Weights of a small transformer language model: LayerNorm before each block.
MLP neurons of a small language model. Each row is named by its layer, matrix (up: input weights) and neuron, and shows model dimensions 384-575. Each number is 128 + 32 x the weight over its row's rms, rounded and kept within 0 to 255. Numbers have three digits each.
A block is one neuron, or neurons of one layer that tend to fire together. After each block is what it responds to, as a language model described it from the Wikipedia text at the highest values.

L2.up148:135185112101161129129176081127133104128184179186165113079177159127075188190179090145129104188183132132077057131100180109089180133173186149127122157112166099101091141132130072108157123165128111105197135160130164132100126168149082107176093111149142118138205131153062157118095107151107150175146123133142152142185137098112175120146130081157099153172115064172120102082103156123095127105092118125080202120150095088113122117162068178170120040107060151093132153179188175090167136168116150072137127107107131126162146136112094151066135094077129182129158145158188162111129127101152100118
L2.up789:117134143156175085142162120136098171153104133128101086132116136068115101142116128178111118153110159168138093138174055136066061104123181160196142127141205162134102131160152149151169126036129096116135091164094191113103093091138172177191111092106137121142190137126075082141174175120131104168116160151131083127134039125162155142116120077123171123167130080133127171086125061149131164168133151188138171121047111084083144123132082149119147151127092221205120123136168165195162122150145136110104110176117107134202137096138105099099143123112214180058156124139145116113119092107158102178
L2.up1736:132128133134126101178165157155107132137154084138099159163126131104116159133132140159137120086186102117182128143131118136105147061139106109102085069098133082156123141096169114117146118176090138141177166177173129129137173104101142156192127022144185082161220133127094159104079082129133152167122106139150132176151096123081127133122034123093100120127128159175117100039096141145132129054096158116131179136150100134101084110149061171173089112119146158169087107121123164198115111153096116149060119142148074107164126131154144093116123076064109125084107095107107118129166112091156139093
L2.up2181:125117205145178148181139135149098144123174096088118161125097153111119127114164118086091107126106072095141066123147134165130117083164084133097160120104129110149126152165111123157204173153130109091099143118131132109148135137115163131147125122137112081160108118187089137108139137175136140110146107109174148173149080083109113179188111139142108141115158123148136086137149111144083159157027112129103124137125092138153176104184114087155106111062122115178099106146163145105077023119100105159067139148147136118144155135138109145148108115108134080083103068068146045177145107095131098143
Responds to: Predicate-noun articles

L5.up35:090142114111129108142159140060141157159178120173064157120171140150146139131168160094162079173105110094120121102219158133091169085138104108107124110115150078123115097118135099129182158112113096095123170117103157150123145132119122148152192141073142131166125133161160072118112131085106160139058146160163126106157122091079118135088153131144068178100231135101066113144131127128147121133109096153116184156180138118108095108124143103153168095102085096122130155153098170141150120153100125104156154182111100141157125142132143157158139132141137147139170118096187110128114030109092193160
L5.up239:075090118073122126123169101089072128139141144172156053151164116144133115134124158097133052216049116079148164070147105147131118141135175138146104064101147146108144114096106115084172157102114139178131145119144105121116050154133159149143168124092163178155112172163089096106140140058120136138104149123123108119144137112145125131052128129124140176122143182078125126130074147123120172130153096072121173142120143102107099144195166078126149100108112142129113119084145130149176085116098153111125139139160132117123142173111136130104155113143131130097186141082179138105189125105128137170
L5.up394:129129142127111082164143126051127113106148138122119088123174157169116138058135161116171110174124173133131147100183126146110156109167146136099143095105136116153119088107096089118235163129135102103121151108173137151107125130122133160151118114073195138173147133155125156136167145096087163142064138138146129057088113072091097124109159132115074140127193166146093144134135142132138150091127136158142167096190156068104120088113150080144191113106145077113149117095125176131163135127090127136174163166145097165153160103136159115132158107128140154114216123108146103115155116117136176134
L5.up561:112136181126170121124079094126088112118135098114133123182121072153173138116155106122089081168086096134157164143172170135140158159161156147122058112090170128136093088120111110111151151068122154199100171067140130115071088129160112121196115080161128085163094193097136142175159053089149096172127199106092108128129112136171149157107114134065123104143187112187109182152094161171177148142092091094103161139155113121154094108138115110093138118111128107120118154074135168128121139107138070156133140103210131127141123233154113109172174163105115177157152163119128149116144119109069158055
L5.up750:109121188122116067151143131108135168170120212107119185150187067134179133086145126154156058098064117130147149100141123138170098146096041138117141082088104086084090170068127105114096139083125070145096138126152108118083104114124139205203128119089194153184093192107126149120147166123135185110142143145023087200158109199220134126092130105120180151082162130111167115108107201102179160122099192191106105099094164127092103134059123125134138101068193049131116145121129092126160116091133148094114127143160137142122118088158160139161170087129116145157130147119102105146069102137176157132
L5.up1070:116094126109114152136159069061136141122142144181092112153189176133125132120154184149133079194064150116145138096168157149109134118133120153112117099071147117118129111118118102078173164081149093125061150136126128119112130118135157162169133151068197148147140185134125100114136131061108158144091150140128108104172166073105130146105139145113106163102213112120106139103081203138145154142124096126131149128160125100141159074138139075113150087095099083114146177100138183150144147146124109101103165168129102127148145146113131134148196125136115138163161150093174125125168063118127150128
L5.up2010:149104134168168162146086125105124110130139121193093157204184156146109117027151152149170156167143158100120155162172140137162149156108082099158153074106108077100163075123107148116141138158178061144079149093156074092115090094108146162126179168077172169180125130143114164105075130129040100109127137133116081090070166066144099137170128059129134097157171140112147147051097093183104115127130125110148134086121075099176130086110158097114170098098166091088082120153157166123187183156119091093089129143192159145100125106102146109112167157132164113122109096170152115111141101078132170107
L5.up2222:144138137109113104106131117063157088124132135176117119163114093150105085121149164161120103122123178032135104103123119116136106108106113138195095098057113138102142132104149118116104141130138079176118139180151179155107113119149167135168126088092201238140137167142115145084166088068109129155101156060127104084109188116121105161124100116098196136114150122120169147080134106135151093115126138100152102103147163095183130037120140070102139071116133087115140126103137149143141085138080157111111128119120135124166147100086104142085139103124144111102147136154124101130156136171141122101
Responds to: Mid-word pieces of names

L4.up168:092123114103167129109131154124171174199146183111082101161135121120059152130192146161179089179154176111124072112168168150148144165124126118143000099066123124137088130083122164137184166093192136074145158119109123152120108164153115121117108094101088133084083109171138075134075150133107163123138151079101086128178108135098147111083119136149131155103193099128150100137124123116166188158094145108114068099073149122187133089125111132078188131117092134159109117133129147133076089117086135179108110164129113124102106134080076181113111138136116113107077134128133119138101074075113129119
L4.up1022:145155217078158087164178140145145119182166164150084214165171150128164137165158178144157108174142135105179067117120157085097155099139187115172132143186122157167146091138137161112097129082191100185133159131122098110111132119139129107127151077097151144060155167155093126065053120136081190115105149118141167131117153070074155138149102097124131128154143099136127174086109140185100188108108160111071162118106171096139173139145098137082148083114134132147133174130169139109074086127149144128127143170135154153136083149113060179144090119081108116165103169125153085171130133130137154085
Responds to: First-name completions

L2.up33:102142121172139106105138172065094112164172125203119122146164134125128144165129131149081143145125164125153142098109181157124122142084118164115170151092120104106218128080203114082142100126138129158136151142156153144108091109137122101160129164133110178120136148146088174130095196088116150118134073191119143150190190083137117169137087088164188116102100086146132183116171162161121113099113134146097130064133103083145126099135140128176113100099021145094113192133122097136197121162165171076138173095141157124123133073137170186101167050133171097114095075124138174118147110127151142145
L2.up871:097102156149118092094116167140151104180132170183149153165081097088103133150142117152164121174146092106116162119091120119204145137101136118159101089091133086098116161159160113125095129134183142138139097078145170146081124201152064137123091161114108161153110143149101109158140188130128111106099051186170107099110074108111126157089090128140159147112163110126102158127126158129087147098058077097050104169100104153123110084199129145166061162090110128076155069117118105144206145162087188136178171153083126095085108108156116162154144137147140113168172158136141099144077115128104126159
L2.up1214:101154134102161149113102158142144084156214066118111184116138178107153166142136131197048080155105085104121132093112157168121135110103112116115143078096156036101130118119096113175144143165130114160075130086145185184137148139180120225145100097113159172167131138112098077102115072166069111140156120157172104090149115084121118188129090048184107120109164117124108134116160202138153155127107107102203181105083094132168182140144107181196084086123148124149154103164126111153085152165132098136113138124184099131136114105155137135175097132103140097095086163136139079117144118098137095141
L2.up2268:123105086136150091073120162109145112227134136149095136167107104070139129132133116143076087148103172086107119076166171106163079179091151138121121093095155146102132127134205189153116112121166146134159048107145151128079122142163126211101094143114104180147128119132093106074185136097103110081099124199144122161113137093150084170113076098150132150091140135143072186128178165118163119153134123112166115128103147128157176067127104151163061147080072161128127112087152118150105152169147150141046133175191155173106109116131110168115107109137162062167155143121110109101084091101132110144
Responds to: Sentence-initial date phrases

L2.up698:121191147051176087119139155126140067127126098194138152184158119081108135139131180093133099161085119122084124095190125124156150100112175121090092147143116116192141100114166137194107182109106157156165132104134155153162158199145075140092143119091137085155119136136150088075139114175024219162160079188174162156138091143112140142135128121154168122142144144107163068117169138130090138148131180088091127102148120138159155167088132126089110151117070101108115092135150132137166183122097166109149193164143097158126089062173158119111151126136149081089146173090145131073123088118089147131
L2.up803:111134094087164116167101124169110148164140084157142177202192129091090088147121183124144101155138162107093105127180099114166113142136114173140073104123127099096104109143140140135119171152145136184116133123158116120171114155195120186152185100113143114152152142126095086157171185087142128105068095124104083160191150080100113173099164129112174104117130098096142082100125134125150190129093171105128161132180141081095138136089101113130172134125104189109152079129111128134156177200165092135151168170128101087109130123126150138126144168107126120082167152170160087087110112147166127090
L2.up1243:079131171120078062159164102138095178149175130103105149159191129098090116132124112105138105177123133096151123099165210135140159116102183135111056086123162169150043136151138088176138166115138106166059128143162152117127101139106079154182167086097124085157088138166068169095133167149142117114210117058159192158159076110163090163107148100140169149165115098111099120152110121141097103134111097111140122120138148086194157025155118139208059192077110105099138090154096094119148186185115068131171171101117120125144162097109136106114147150136148133131209147108157102145117138151109112163
L2.up1667:100135093116129147160134116138112122138175136146118147157184208063094137117179162161125104170163123109099105132164150149110170146116149125104114089108135111129113115160183150158135166127126137101133141082170158119160103148143080151156167079083190149153116131187137160055025162146134129103152096095123130154174134103113135149082137095124123119147145118113112188099089126125150126102120163141165191139151105113128147107092118114115136107096119137130130061136110198154144095126107048094153152156160107129135138083079131133133125132147108070122161120103145001128091118142108116130
Responds to: Mid-word name fragments

L5.up28:042096156127159120132109128105099131111114170078095122187081144145196165099121132155115142157090145065181177144121146101119100156117143129126105066150130100124129100073121106143154127175125130098127154105161115115159158187147141135134125158120122082120082162165112083140121144157057128109118160139153146117167135098081184152151105131162114133167136109122122101134188120123102143229106068078178149094125133169121165088108148124147134110118120118153109156200110143178157121158136110202076135179108115123126079125120124114106118099156129090095123105115152182150154125105142147149
L5.up207:157127118128142135173144106124125112154151188167151128127103082116170130149122154151073134210077121110166128128168113139075107198095157042164084050140153079124150184132103161107060182109111109145148107139211101117163051150137119168135089053116111143120122111142110114081174140085136123120096179144114058136160043156158064170133152085167169143101115149083144141085134107117122133149073159103076163145142169099102129115187110136206094123136095134176131120144180149120162107191113227183072127155114114103143131081148091171078136114115114153120135147128158112064124116147142128179
L5.up504:030162181126170087215126150104119102114177096125155121162123169109100163156098124079130113132104097125127192067116152100144130178085121161148137088154078136090097097070176147171125146133149081117133091121162117081133146038126110131151101066055195120143085169140136154067141124048096112144124195141130157120121105114138145128135110072132145161143137128144165197115021100092153143184147186070114087117056078096193148114145173134170096169181157145154141109183117197117152153168098156136084123141187153153088129150117108141116138088100151149114183157156173152102073156054132092161
L5.up978:123120147169156131116088146181165080126098127159089096114151085151072132103183113056116086145095114131094172110096162134128161154137105076186155141121160102139104157101139164104192132135120125125149143108177097142099142105140169130157145112140129099156134126110088149123148204171070175133133140151130102071108108138062146140062118096208122112098114138142085153029125140112157195186116102129158087170162136128168201153111133102137107155151142070136138109100113154185130136145190140096142127144069132048105099174187037138127090144130161166172169111125101144109092136105100111134
L5.up1093:118170129130168089140144118148080104143183138109152120144077108111048128124109093125093149171115136049185167144188133117121103153117076097134114088072135110157177111055096099152116142195165168066142160139206147123111117095169120141162099125113186113089137134119086196092138174091107145130141132169141113079114104079096213188064112122175116174149132171087127157083102127127162179197117111121133130147109117080139156128195116099147107177130169117141117107168121184118156104162147087163067116178112172133117086138107116131109104138123166153156113084110152097090142134142101142158
L5.up1468:096126115134154099148123117148103079160144147171132140088124136094158132167143122177105107153146112127153128114160131121103092129131103115181109069070105127121126128132137105134127126149176150133156110179158124097123117163174086148160069126099178181171140100128140134060159208083146114105088143174107141145154071099130099162107098076094151103102127093140098141126130166171130178172080138073163169201137132141104089175177091079106121156127185172132136088137130151138138077124110109145094114167120097103129131096072100166106130098155194155142084141140106079123082124154142149094
L5.up1712:060131127123129144169132114162086100131178132142174147094128134134095142152173130119109119133157156081162184115130126104127108142115184131158126149171189095113131129124139091150118157153168098168100089098173113126093091111161125137082134097147146112134129143148157107128138147124083124069155138156157090116144172156155106146137102148100129143091174152157084153077104119156132171144102105112131121105116196179131084205122130114111110148114106138097074194065154153115112097161158202169099141091137098148079105137125136133118134048165139134109190181139171133099069117155155116163
L5.up1864:104100115145111097127136095139069093123162144144140165141096113084124150179123119166165078136142143095168140121160120137131071224088169155176094033073113078121135133137130170118118130158108151142149148090181139112128103141163099174173091108073146143085095103145188136111163197067093103097163151128145117149167033126181114139151124151080133179089138126112097143125117131174155172202128163077109146174114149141115124102166168103156128153111130136181102105111149139116120091164102163142118126156148133101078106119086132167093123116128179180110122147134148079093121128132156140087
Responds to: Sentence-opening adverbial boundary

L4.up330:079087124079126138148151147134082075162096162076097131139135079114094125116139052133156127202108130116128172099148150142119096131119141205153135101104167085133171131169154133195099142186143148113133089153154152125128104127186110144152156069125168145107121167154111148072181180073070176123141146177108141158158152115163099142160068084131114153095129090113048130132175109162111171184137116061111138124088136127153164179196091137121112102125119169142099138132092140126169139163114142144104157115139096148080058135134174183080095112115195147157116158129141161117097146183180089078
L4.up1101:124158127115098142127146206148102155105141152114145161163146174129138150078177134112121122165093136096136162103176159094155098110095117155166138118087135119091117135100131126105182132160198133132121082140101195135116173119135120058101085124090138188148150153105095080147158162135077123135140105142173173102170148108137131169146152163106123148105174126117132180075097154152154139201114104127157186176085131222147129083142118117129060128120083089080136165131101161108116166190149162077142124146149120102095122119148116137079114153082159137144129156145163152151122141127160164149
Responds to: Sentence-opening discourse connectives

L2.up925:049164154132113078163124134133168165117103103176151151167196111127084100118139132100141090169120103102123123045211103130098163154159080127144108174103095103112144165125103138125119149102145091129112173160180111124131099154107105078171132132114111103173130119144122150145140095068130131127123194084156138131193110106096140158139150087135160163092186090118137087104125160125154111128099154163085152191092135119111091105137128125136092128117130144123176154068116151156086088168131117163146119164133111133174113052089151130094130119084145255123125081057127162150068085127146091081
L2.up1546:049104155145123123132152144166136093138151092189169162127168078131104145108159180170157127132127125176181129087196116151160163101152143110152094114101145104174161167069076154102129161121139156144142163114162081152160165080125139099177110087115135093145142157177126083177132119119050163176135124153118118101184152105087123143158090140128125122166167120133102174097142201153161235077139136146125165209103157127129136122091089158109150104125095089116139104059080129200129085080144131068108127187175084131156134072132121102065097105110125148112111171148164107155137047117130137084
L2.up1934:145139151105082123148171137132101112217131140116118122100167112126160111106125186160129153165049146077117087113122119105107139096199132123156082117025123134127109112157159097153152175103109152181114164111134127163104138049165087095180112082142126071108150156088102107114122114098119198154091130107110119133125218177125087162123093149094136107095096170166118165131140156091119130118147159117130139140121140127091122055168119077095153123135155159095140089149090175106134159122125096156141139101144195137167129143136118112074170154103107162157122175159118102152077115117125151095
L2.up2057:082149160159083019113156122093105138133098145137100122174105081148128129109165133166137096153106151128140131113122087149104121109133130146107121122115143117120132088085148110124129113131126112159142144125098069125084147155177140112123101117038124165184124133171128134116132143139094111102078111175104109185099208138119130108096112100141077139117129197163119101146164160116127165125140186201219191138131098124092129113130186103152137110123063131146064137138215149079105104166117105107143156178122128136148147107093123159124140113056182122178095197153084072119125122167139139143
Responds to: Name-ending word pieces

L5.up93:095125103165098120129164137088129200084139161133151106127156100191178127113181133171088133166150071156184137112088117112198127159230178133128163097141122145107158191118146147091105142151151134122144113147091169098122081140120111126117134101110179127114144197154101114130168118079085155133143162114139140154090081114077151110133100098216160184148194108168111123089111107165102154144139142134153146108116129060094149124118119128142101155157111197132092159105129173119137099125132123093099146096131103183141094058045116114086115126084183133138086148127109180115123113129174072103
L5.up232:109066104157114105162152118156086169168162089123179114130156129118162083159153104143101131162081125179121112162172129107149161158154151134084142141126172110159158085075161131113126127122110099138094143157091186098174076137222174153192144114102147125098090187135074105076147093053130120115089154086167182148112103132104137161131143170148145146124141110145105132118012133192095103135100092108124160093099089086108078088184132092084094148072111180160126070139128118151098230081102132141112162159152176108142188092108072130112109126102124106098135152162158176111149106178102084156
L5.up405:152118075096164097174173084162083159106220103149146049193082078117102159125131129152121095098193126120133108129146147110089125093107138130138174107116103144110089175120085129148119167107220168171111072168106119169075126120064118087136146134108141168126164131117106121129117130092167148134128133121126163166140102118133143143162111137151200122119116132132138118095116156163100170154121137100090118111041181090105103134114125109169155100153101125074160217107106125148210119141148075087170120079161119091145133114082157124088118101148083152102078146153178049186082136156109116107
L5.up960:166115071125123149153098164188160082146186179136145099147118086133106125154151153107105121139169168137137126130165126102171128102158158093070119135110128145097186180109145145165150210107122147138107093147092124107043082095138110140136149103120138090116095157086148152130121173056144071172133110134137144111124111096120155116138108079152134112138190155140128130108134136193132123141117135102236126162084150102175107128174088099019117134106100179119130068193191145132123189113122099062143181130183095180099123133127057165115102083111128120133123145161105044113104124178098122060
L5.up1176:116118135113147172163170143115094153080170126146149087118094063120187079151138127121147134133120139158147126095125140124101160118177123113073123109097165050177134189162201095142121143098145153136110017127089118100110167117175121183127089107106207213083115143157130158142104151147125108175147136136129189167131104153134152159163069098209161173116132050145092051176125190118114094175168166100164102121136072133114109087143145171165141068106107133090137124143142179099154124115123080110094140128112091168074100130171133150147154133110127135086115131186167142107145095098131130079
L5.up1726:094092155156154122158123074129089158122179084115138133108080122148128114144130105180133102211083090138153118149142121082158124118139177126084128106102150098131142130128098099076152182124122124177113139137177120183162109146161144153154162109123158155135146160168092115130119087121133135147117096168153155102114132111103128114124100119135128189142182165141092125161159160131198109134094155079121153074089150083111100056118145154104086180146093171121128093101124109174189177122150184107052155139129114140128172072103125153076158156070097176100091115132120070118105115114111091117
L5.up1819:113130061123163096125168151178124104133075135143108146118122078156072122097202100104128162091101140127132078096191154194142126116110100113087130117150175109178146124056157170156119172090140116166115136118156208096177183111176173125133180110151116109129106213129130080149170139149054118171093085124102092132160112133092080150130121062144100155184157117145134126134135113126184120160123107103138124181145163148081081105131088119173120172051109158125139098062136089117112138094105126114136146100131089133146130119052037112124196134172128053117129120127209108154095093089149086139
L5.up1947:102130117105099124132175082146161128140141115182128129099074180209080128108132103154136124093153100127089151186131136161170145078102201112153093064140139089150164109150179175098164178125108095163102120177080153154095133130150096133148170119150134175105142137164047105115082166096157123172105146152110174101089091137141171128200132084170160091144145141121112151128108106168121146147108093118153207141087152090170119123109122128133120152133101142139108109137174130147093152154134099065119115101131135144130139110059129200145142157096175146130149145179178085133106123089121073093
Responds to: Indefinite article "a"

L4.up756:122115108122089100149176047084170110148073093096137127123138127153153095115129163179064085146151166170141104093178131131097182129150181148102124148124124112113105165106107107191158165162172079148105145143175160166137127144092154120147111128135175156123107176116076090125135163133110107078133114113152160154125109099156145123096117097078075171103149108141101070103129167134175154123133106113122171116072041117105142066179181147131100119130067150072146151125109155155166180158148128172177144113113076142113143141134130135085146131141167165146122131138176135113100131136174088110
L4.up2182:093145061129124095144118118122098158104099158186130128102083087184118135126199100141106111156116127120137157072142117112072117105153201094124086118063154115164168115140152157138161181139102170141148089133087124115099105111101124137127134112164129131059134139196074107106152127098159073160057162141165134144128169081106131132165139109180174159120192105145118067070074106131176157091054092123133184138084094072142072063167146102110139123085070151142124103164103120199117198113179141083089154128145151127173128129112108184065102093142145109105117142163137107093104120116136098118
Responds to: Indefinite article "a"

L5.up389:167152140050057087175077155083114081201203196191085107235156145133124130146203158165165077168075178050115117158141110132180099098141127195136097102114133076141141175071163148108139180133167115135161162135141122130121151121143181145135123135117162103181180162176105107088101080119115171130096176171124131117148143101116170139053145096112128139171158085142139127149086174190148157145115046151097198126144145128153078116156125152052096090117108114140091094114168097085098115099120122138131159132116137126148170142139055153136144088095151145130144146126248067177134123106134182113
L5.up444:139121127165095131125108177159092101140113137096089145094160183114126145169160188142089079136107189162095141129123124145167172082119118124164096108095185140091143184130139148156095157169077117167199195092107139151114147113089080125097121149098144119139177199144155143147063132101123142148160150113130106160161114141136119112076126113148068096138135126143078126177132210128063108140134087161125106135148088131116119081149147144117109120111051050149068101171065189090068111158178146077128141175163084108111123131138069117114172136145081161130130130187213112131088126140146141129
L5.up873:143145142092210129148101164159114155133153132150135102125170104098100123107107218184151153168157111142105200178170111107154105080168113120184056152094178071122125108184091126085157156150089082151166151155184146177122130104041089150117146130125156133156097123158152119107142091103118100134099104149084123086097072139094170122099129114184106139110105109146107178108174107172113219146166171131064162182157158168137075068225121125076134156153158134102068089088095161130140140121103191116110133165058112083086082121121157102116137208128120106114186121180205118139121109061134147158
L5.up1203:128145149037127117118118121094133140113137103151124128176126158155118144142136112116105110127106150087126102097134174087157166102102164154178130099098107147163132108077145164131139188131160066155136163144132125104141106153192094090103065092155185132124124163110132121153139126183139175145220226106156151131151147196114087135146122115191110112139147164101127161105159149134178178067092200140120135142122180124126150159157135111087186221128100099149107179095119119159146077110101120095067165166132147176106101136156156150135185157145165112152138134113153118073138075145145105140
L5.up1305:109140129101132166168138106153142109148167137149119144176144094156045134130220089187155087159160159094079131133140095148137120121072131151142112143101140076119143128048139160110144128124110119139149156119122162099095129152145139117096139115116110138147094148110144121104090118089058157102053121196132135100091083106104187147096158132178127115110228127084137201111131197142184173115098120108091169156138104114126120042120117151089167140077053141120148098150056145100109162120156181142096175120123153164086116103108070185102143173118104127175099137169096104181136064136075134162
L5.up1702:114148093145174126158145119092138151171101189158130115098163118096027043176119114133123161147086100136130155150156163114166139060109136157184099145129122092098060151113121163138122166204112156066156122073152157107146114139141111113161150115028119138125123146173137110093088137119060217112116165176204098143126101085129141172022192067142158158157047089106188157139136179162149156110125142100134124128121138169139100086126122131138120122108171142143148142134075101103120084122097120099159153088187133133152148150128143155132143123144111176094141170097165135077127119095171151198
L5.up2096:113127165155077140154114115119124145145117146106132146123086131099061115112115134151143108095119109207097136194123090175197140018117116197174168149101144149139156109111198153115145177099086128105150108106167132137123114177133117151084132138174133111175139127174100117098171171147141098120176088118115081078099127164120138106094158081133118138084148154119134157113142162139153103142133070135151170139144119141169114116162127093167131117108092097078104129148090114161153168153091155099139128178138156203118138114138161131104130111076191122109177098066107066112152105131134119182
L5.up2252:150130106126127154141113107095133173148131136151146118111193101157118203130159122198119092141151154100099118134141100119132130122099153128175083119108102048170098129058141135120106152131138126097139166147103147099147187102153109120058151120080125164147181148155095124091118157143122144093142061154107141062143119136108125173101146120133134185179150132103108109167089158142098169105108106183110182146135165069147122126094095106111124130088130083164062088179105198104136137105190137136121116069158145181144109128083072143139100165124137094167138149138169122152145085117131108140
Responds to: First-name completions

L4.up2050:091090135088098099131173124163163121100146170196144093151160154161122117148219127156104077165119108111114141089192132085116080111126142147171122113096203126114167137054133062100125141088159083156111144130168167102121119115129125092169130157111176143102163169167128114127138113094101133097115180135109075108152121124105128161144140168135171155106255086169140162072089134116142151051158143105138137062136162099122160088103151119079153079045097113078108160135113141120116107150130119126100107183150167125124127135096065159131140130153112127166112144138129068207136045159149147122
L4.up2190:102125148135081166157144175098137092111149124185129105147098104213116089114175120141107089166110139078124138135188097148167109100072166120166103073111178134130171140058175150081157156129106140152135155143143170103116093104170122090108114112103124180132137145166130100131162106110044162154107127172180074122151124123127096131127143151107136135085197130114143158105127125130184162114135077104127169120147131102188112083100108089112112093115092132136114132153096102144169132116156121123080133122136099135134138115114102157123137157089102126119171146127163163199131097161171071140
Responds to: Repeated name subject pieces